{"bias": "none", "parallel_block": false, "optimizer": "adam_variant", "lr_mult_qkv": 0.5, "lr_mult_up": 0.93, "grad_clip": 1.0, "batch_tokens": [32768, 65536], "seq_len": 1024, "doc_mask": false, "steps": 9906}
MLP neurons of a small language model. Each row is named by its layer, matrix (up: input weights) and neuron, and shows model dimensions 48-175. Each number is 50 + 12 x the weight over its row's rms, rounded and kept within 0 to 99.
After each neuron's rows, "fires after" lists the tokens most often just before its 100 highest values on Wikipedia text that the model never trained on. A number after a token or word is its count.

L5.up371:43 72 54 51 61 57 56 56 55 38 54 44 52 43 71 51 62 53 39 37 38 37 46 67 60 40 38 41 33 36 45 46 23 64 42 53 33 59 40 43 58 61 59 36 49 81 45 40 59 52 46 38 38 41 18 34 29 48 40 53 46 43 54 28 49 29 49 39 56 45 36 48 46 73 58 47 29 45 39 63 51 52 65 31 58 52 61 42 62 23 68 47 35 42 47 51 64 34 47 44 46 50 50 75 53 29 60 66 43 66 55 44 59 67 45 78 45 40 53 53 45 37 60 40 30 69 36 29
fires after: " and" 25, " was" 14, " is" 10, " were" 9, " are" 8

L5.up1291:39 63 41 43 33 41 39 47 45 38 56 22 53 20 29 44 30 38 29 40 53 42 43 52 51 52 42 45 65 44 27 56 52 66 59 41 46 48 37 63 46 64 49 58 29 55 45 64 57 44 54 47 56 57 21 37 58 57 40 34 62 42 73 51 51 49 60 49 64 30 47 27 43 35 59 55 47 55 45 34 48 54 53 44 82 58 52 35 44 48 48 51 55 54 54 59 34 34 48 78 51 49 36 73 60 49 25 38 45 42 24 49 47 71 54 49 74 65 51 46 64 41 57 42 49 42 47 74
fires after: "\n" 63, "Original" 4

L8.up242:49 46 52 41 43 49 64 50 52 33 33 38 42 62 43 38 52 40 40 60 27 47 33 66 70 27 65 51 41 52 58 21 32 54 50 35 57 52 29 50 49 66 59 37 60 56 39 42 55 34 72 62 67 57 40 46 47 50 56 71 71 35 53 30 35 58 34 47 79 47 48 25 45 38 50 76 48 49 24 56 37 65 46 49 50 66 64 55 33 43 33 48 57 47 60 43 35 57 55 43 48 62 62 52 70 43 34 41 23 40 37 60 58 59 60 45 47 48 49 32 28 56 59 35 55 40 38 63
fires after: "\n" 38, "-" 8, ":" 6, " V" 5, ";" 5

L8.up578:45 57 48 47 51 55 69 59 26 61 54 34 52 62 55 64 31 47 44 45 20 37 78 33 58 62 67 45 38 47 41 29 56 50 46 50 49 41 33 45 33 45 59 55 37 48 50 42 60 62 56 40 46 61 45 78 49 45 35 57 46 49 45 58 53 43 26 62 45 41 35 46 35 52 58 62 26 53 70 56 33 51 64 58 56 64 50 56 43 60 41 33 39 42 49 16 54 22 61 59 36 65 48 59 95 53 37 57 38 38 33 50 54 42 59 39 53 58 45 50 69 53 60 40 58 52 78 58
fires after: " |" 98

L5.up1015:11 53 70 58 54 67 44 42 57 62 49 44 53 35 53 36 29 36 27 35 48 41 35 71 58 45 28 40 44 57 36 49 54 29 41 49 26 30 17 60 69 51 35 58 36 77 53 55 58 34 72 37 60 67 43 57 42 42 44 36 50 53 58 44 47 47 60 48 45 36 46 21 56 51 49 66 58 50 43 30 45 52 47 50 51 53 46 47 45 61 50 47 53 38 52 35 38 60 45 52 39 76 49 48 46 46 54 50 48 53 46 67 53 59 48 50 70 56 62 39 57 55 46 45 15 36 61 57
fires after: " |" 33, "|" 20, " the" 9, "-" 5, "." 4

L5.up547:58 66 42 61 28 56 61 45 57 62 46 65 51 50 35 47 61 44 58 39 59 76 47 75 54 50 71 43 32 59 53 43 46 47 52 61 66 32 47 42 49 49 54 48 57 38 50 33 68 33 36 47 57 61 44 60 51 53 60 58 46 46 45 35 24 43 42 56 46 40 49 36 38 31 44 42 51 56 52 62 63 29 67 41 50 39 56 59 57 59 39 46 39 49 66 53 42 54 54 41 40 48 52 58 62 61 33 44 25 54 44 33 53 46 37 49 40 49 60 48 45 47 70 54 52 29 45 31
fires after: " in" 42, " " 23, " In" 16, " |" 6, " (" 4

L5.up800:33 45 66 13 52 46 57 55 47 50 52 40 56 48 40 47 42 77 51 42 64 34 44 50 53 48 57 55 38 74 26 40 41 50 60 42 64 65 64 67 56 55 45 58 16 83 44 54 43 52 66 63 42 56 45 24 54 49 49 41 52 41 52 46 50 25 30 54 34 35 47 45 49 45 52 55 50 46 51 49 60 64 56 44 56 47 40 34 52 52 45 50 61 69 57 47 31 60 38 45 50 64 45 51 57 51 55 57 42 43 49 50 35 56 65 81 71 34 58 71 71 33 31 54 42 26 43 52
fires after: "\n" 99

L5.up1475:61 72 38 41 55 52 29 47 55 51 51 41 50 45 57 31 46 31 26 46 53 21 41 53 50 56 55 52 31 43 43 36 47 30 30 44 49 44 33 46 30 46 54 49 57 43 49 64 50 59 52 37 49 43 18 52 44 65 49 55 47 50 80 34 65 44 48 63 39 45 53 65 55 47 52 45 57 56 47 53 60 54 59 40 53 71 38 42 18 53 70 50 48 42 41 36 43 45 58 45 46 43 72 47 62 52 59 47 59 62 39 54 49 63 54 64 51 51 50 27 41 33 52 66 25 64 52 54
fires after: " (" 21, " a" 12, " was" 11, "," 10, " one" 9

L2.up475:55 59 52 23 59 46 55 47 61 40 24 39 54 41 68 56 22 27 14 65 54 51 63 76 45 33 57 68 45 19 47 56 32 66 54 42 54 25 52 38 64 37 63 57 54 50 34 25 38 45 49 57 54 41 64 52 47 42 56 56 32 51 63 41 46 63 47 69 63 27 38 45 53 39 48 46 56 39 65 69 32 42 69 44 62 61 45 37 39 46 54 53 42 50 65 33 50 35 44 31 54 52 44 73 52 36 40 30 59 71 39 57 58 51 39 51 65 55 60 50 28 37 68 45 37 59 46 50
fires after: " the" 20, "," 15, " in" 9, " a" 9, " of" 9, " and" 6

L8.up606:56 51 62 35 63 53 74 43 30 50 50 28 60 29 36 54 31 78 31 31 52 63 43 33 57 42 40 32 35 35 52 32 57 44 48 60 51 38 32 62 48 63 34 33 56 63 38 46 78 58 38 56 58 67 56 41 56 45 54 65 48 70 48 36 37 33 48 48 45 42 34 58 22 62 65 74 28 37 66 48 50 60 34 31 60 63 65 41 37 62 48 38 63 59 67 36 37 44 69 36 48 48 35 59 55 50 56 45 40 54 51 48 64 54 40 32 59 62 59 44 52 57 45 52 51 59 68 46
fires after: " |" 38, " " 33, "0" 4

L8.up793:55 57 55 47 42 63 49 38 32 28 44 22 59 47 57 64 35 57 59 29 53 44 38 71 46 49 52 38 48 28 50 43 52 51 44 44 44 27 41 52 30 50 61 46 49 51 50 59 48 24 35 42 64 49 52 59 32 55 46 54 68 52 59 37 57 44 63 61 55 32 43 56 51 46 44 69 71 35 50 32 56 56 47 49 66 63 58 56 45 51 65 37 47 47 50 23 42 45 68 63 38 70 27 43 71 57 60 53 63 41 44 74 62 55 47 38 59 32 67 53 52 49 61 57 43 61 77 67
fires after: " |" 66, ";" 9, ":" 7

L8.up462:46 58 62 37 37 41 68 50 39 27 35 49 55 72 39 68 44 61 30 37 46 35 57 53 73 45 45 45 35 46 49 54 44 57 35 50 52 27 51 70 25 53 58 50 35 52 56 41 53 35 64 46 38 69 63 71 56 56 51 42 61 42 63 45 63 42 66 53 54 50 33 52 27 58 73 49 34 64 60 40 34 58 50 55 60 47 40 26 45 64 45 41 66 63 48 43 41 20 51 54 51 55 34 62 70 52 59 53 64 58 56 48 40 55 45 59 79 46 68 64 59 49 29 28 59 63 75 38
fires after: " " 38, "|" 32, ")" 8, " |" 8

L8.up992:34 50 62 26 53 54 50 60 44 53 67 61 35 59 39 55 38 62 31 33 62 62 65 34 58 53 49 46 34 54 28 35 55 63 59 13 29 61 52 40 66 50 48 53 70 77 65 51 55 62 72 52 57 51 46 43 44 57 52 47 53 38 50 43 49 53 51 78 64 36 43 21 44 58 59 58 57 32 40 41 41 58 48 58 57 66 37 31 27 43 53 48 65 44 60 37 42 56 48 55 40 49 59 38 55 48 42 55 33 39 59 46 34 59 53 57 55 49 46 54 55 44 51 47 33 28 56 57
fires after: "\n" 77, " =" 4

L5.up579:55 66 56 48 53 53 60 39 55 46 34 60 50 58 36 33 48 39 41 42 53 64 33 52 48 61 59 46 55 63 47 19 43 54 59 57 35 53 31 20 57 57 61 51 56 43 40 57 63 63 25 48 47 51 36 55 41 40 51 60 53 35 54 50 31 46 36 47 36 31 52 45 41 43 41 44 48 54 37 64 52 36 83 45 58 24 55 76 49 47 49 51 43 57 42 58 73 66 58 66 37 50 54 44 46 34 47 57 66 47 44 47 45 44 43 55 36 57 52 38 57 57 53 58 59 51 50 47
fires after: " in" 68, " In" 18, " " 6

L8.up1699:46 70 48 46 42 38 56 51 50 54 44 51 58 46 58 50 48 59 53 24 56 70 51 52 49 40 49 53 59 73 36 37 38 63 57 58 56 43 64 36 52 52 54 57 63 38 61 40 56 44 43 63 47 60 43 41 40 25 49 64 41 25 49 68 34 60 34 60 54 56 56 36 44 66 53 54 51 24 47 72 44 43 39 57 45 48 66 50 44 30 34 47 64 44 45 53 60 33 43 63 42 52 68 41 50 44 35 29 47 49 47 42 45 58 55 43 41 69 63 40 65 31 73 56 56 39 40 40
fires after: " over" 24, " in" 15, " out" 7, " Over" 6, " for" 6, " " 5

L5.up1539:54 50 41 23 43 62 34 50 57 27 43 41 53 44 40 43 52 48 31 44 23 36 28 37 47 68 55 35 37 50 36 56 52 54 41 51 57 57 56 63 44 44 58 53 47 67 53 67 27 40 61 41 44 58 39 42 26 60 44 40 67 47 44 31 66 62 31 29 35 56 34 61 35 46 55 35 44 45 35 53 48 57 36 45 48 66 35 47 51 58 62 43 49 56 43 53 52 70 15 62 45 54 34 49 77 64 49 69 73 51 51 57 34 47 44 55 49 68 47 44 64 45 53 57 70 49 36 64
fires after: "\n" 32, " |" 21, " RO" 10, "|" 5

L5.up212:48 71 42 39 49 48 40 61 45 53 27 50 60 44 67 56 48 53 49 30 39 34 46 46 74 66 62 56 69 30 61 31 29 67 65 52 53 56 55 60 42 34 51 67 47 25 46 51 43 37 53 23 39 52 32 31 37 56 35 59 36 45 58 42 51 42 46 61 62 61 38 54 41 42 64 40 52 40 46 56 31 63 52 44 77 55 76 48 25 44 67 55 29 50 51 49 23 40 56 52 42 32 84 52 54 36 45 43 35 44 36 57 59 57 34 47 46 51 48 38 29 48 78 54 54 60 34 39
fires after: " to" 20, " and" 18, " was" 14, "," 12, " who" 4

L5.up169:56 52 35 34 40 49 56 66 41 60 46 42 57 41 64 53 35 46 34 43 25 31 41 63 72 58 57 35 43 45 49 45 65 47 49 44 56 54 47 51 42 49 42 34 55 26 47 61 42 31 46 41 41 57 37 39 47 44 40 40 54 38 46 67 42 55 19 50 53 56 21 21 44 49 65 60 70 55 56 32 52 52 57 58 60 51 55 65 37 58 55 33 63 72 51 51 55 57 39 28 43 45 53 46 49 29 49 54 59 56 49 58 54 45 54 40 50 46 38 61 70 61 73 09 55 38 65 37
fires after: "\"" 18, ":" 18, " |" 10, "4" 7, ")" 7, " –" 7

L5.up515:36 54 55 41 61 50 41 52 46 49 33 36 59 47 59 35 18 51 48 31 60 38 32 63 64 49 64 47 51 61 37 61 43 40 44 32 62 39 47 57 51 76 46 55 38 48 54 62 43 48 49 52 42 56 52 55 40 44 53 37 64 44 49 33 56 50 53 67 56 46 37 42 33 57 51 56 57 79 42 57 42 62 53 58 58 61 40 44 59 41 49 45 57 59 56 45 62 35 61 34 34 68 58 44 47 59 38 51 42 55 42 38 44 70 61 62 53 63 63 36 50 54 63 50 49 43 46 76
fires after: "\n" 40, "|" 25, ":" 6, " |" 5, ";" 5

L5.up1642:59 55 67 26 54 45 63 48 28 38 46 50 48 51 38 53 30 39 44 31 40 36 54 63 58 43 39 34 38 43 26 18 48 53 60 38 48 52 33 58 64 49 59 52 43 61 37 50 64 67 63 58 65 69 52 29 67 55 54 39 29 30 55 43 52 59 33 60 51 46 36 33 47 50 62 50 31 48 50 69 29 47 70 48 52 46 57 38 51 59 47 29 35 54 50 70 36 32 40 44 31 78 58 66 47 44 65 50 63 47 46 37 32 55 27 60 66 23 59 72 56 36 45 33 33 21 38 43
fires after: "-" 44, "\n" 20, "|" 11, " •" 6

L8.up557:52 55 56 47 47 49 54 29 54 47 39 41 35 82 56 49 59 37 40 44 42 37 58 60 57 55 56 55 46 43 45 62 54 43 46 68 53 53 50 59 64 60 41 35 33 52 38 57 66 21 58 63 52 56 64 74 45 67 70 50 68 38 28 42 53 31 61 40 66 29 34 52 81 43 62 68 40 48 32 65 74 48 43 55 60 58 46 54 62 41 56 42 45 35 41 41 68 17 66 56 49 63 42 71 61 53 41 52 46 62 59 64 41 54 39 46 70 31 57 36 66 59 67 33 70 47 55 52
fires after: " |" 45, "3" 5, ";" 5

L5.up33:45 32 29 35 61 40 42 48 39 50 30 42 55 60 58 29 52 62 23 50 47 48 36 60 59 46 52 47 60 52 45 52 46 61 32 42 50 31 44 40 74 59 33 57 60 71 45 56 35 33 68 51 51 62 13 58 49 55 53 20 74 42 43 47 60 43 18 66 44 51 23 43 39 31 61 77 47 55 42 30 49 75 58 47 50 63 40 57 47 47 55 45 45 53 44 44 50 57 56 51 49 37 47 49 52 47 29 77 54 51 72 59 56 55 45 62 65 68 49 49 52 62 44 47 57 46 29 50
fires after: " |" 45, ")" 10, "|" 6, "=" 5, ":" 5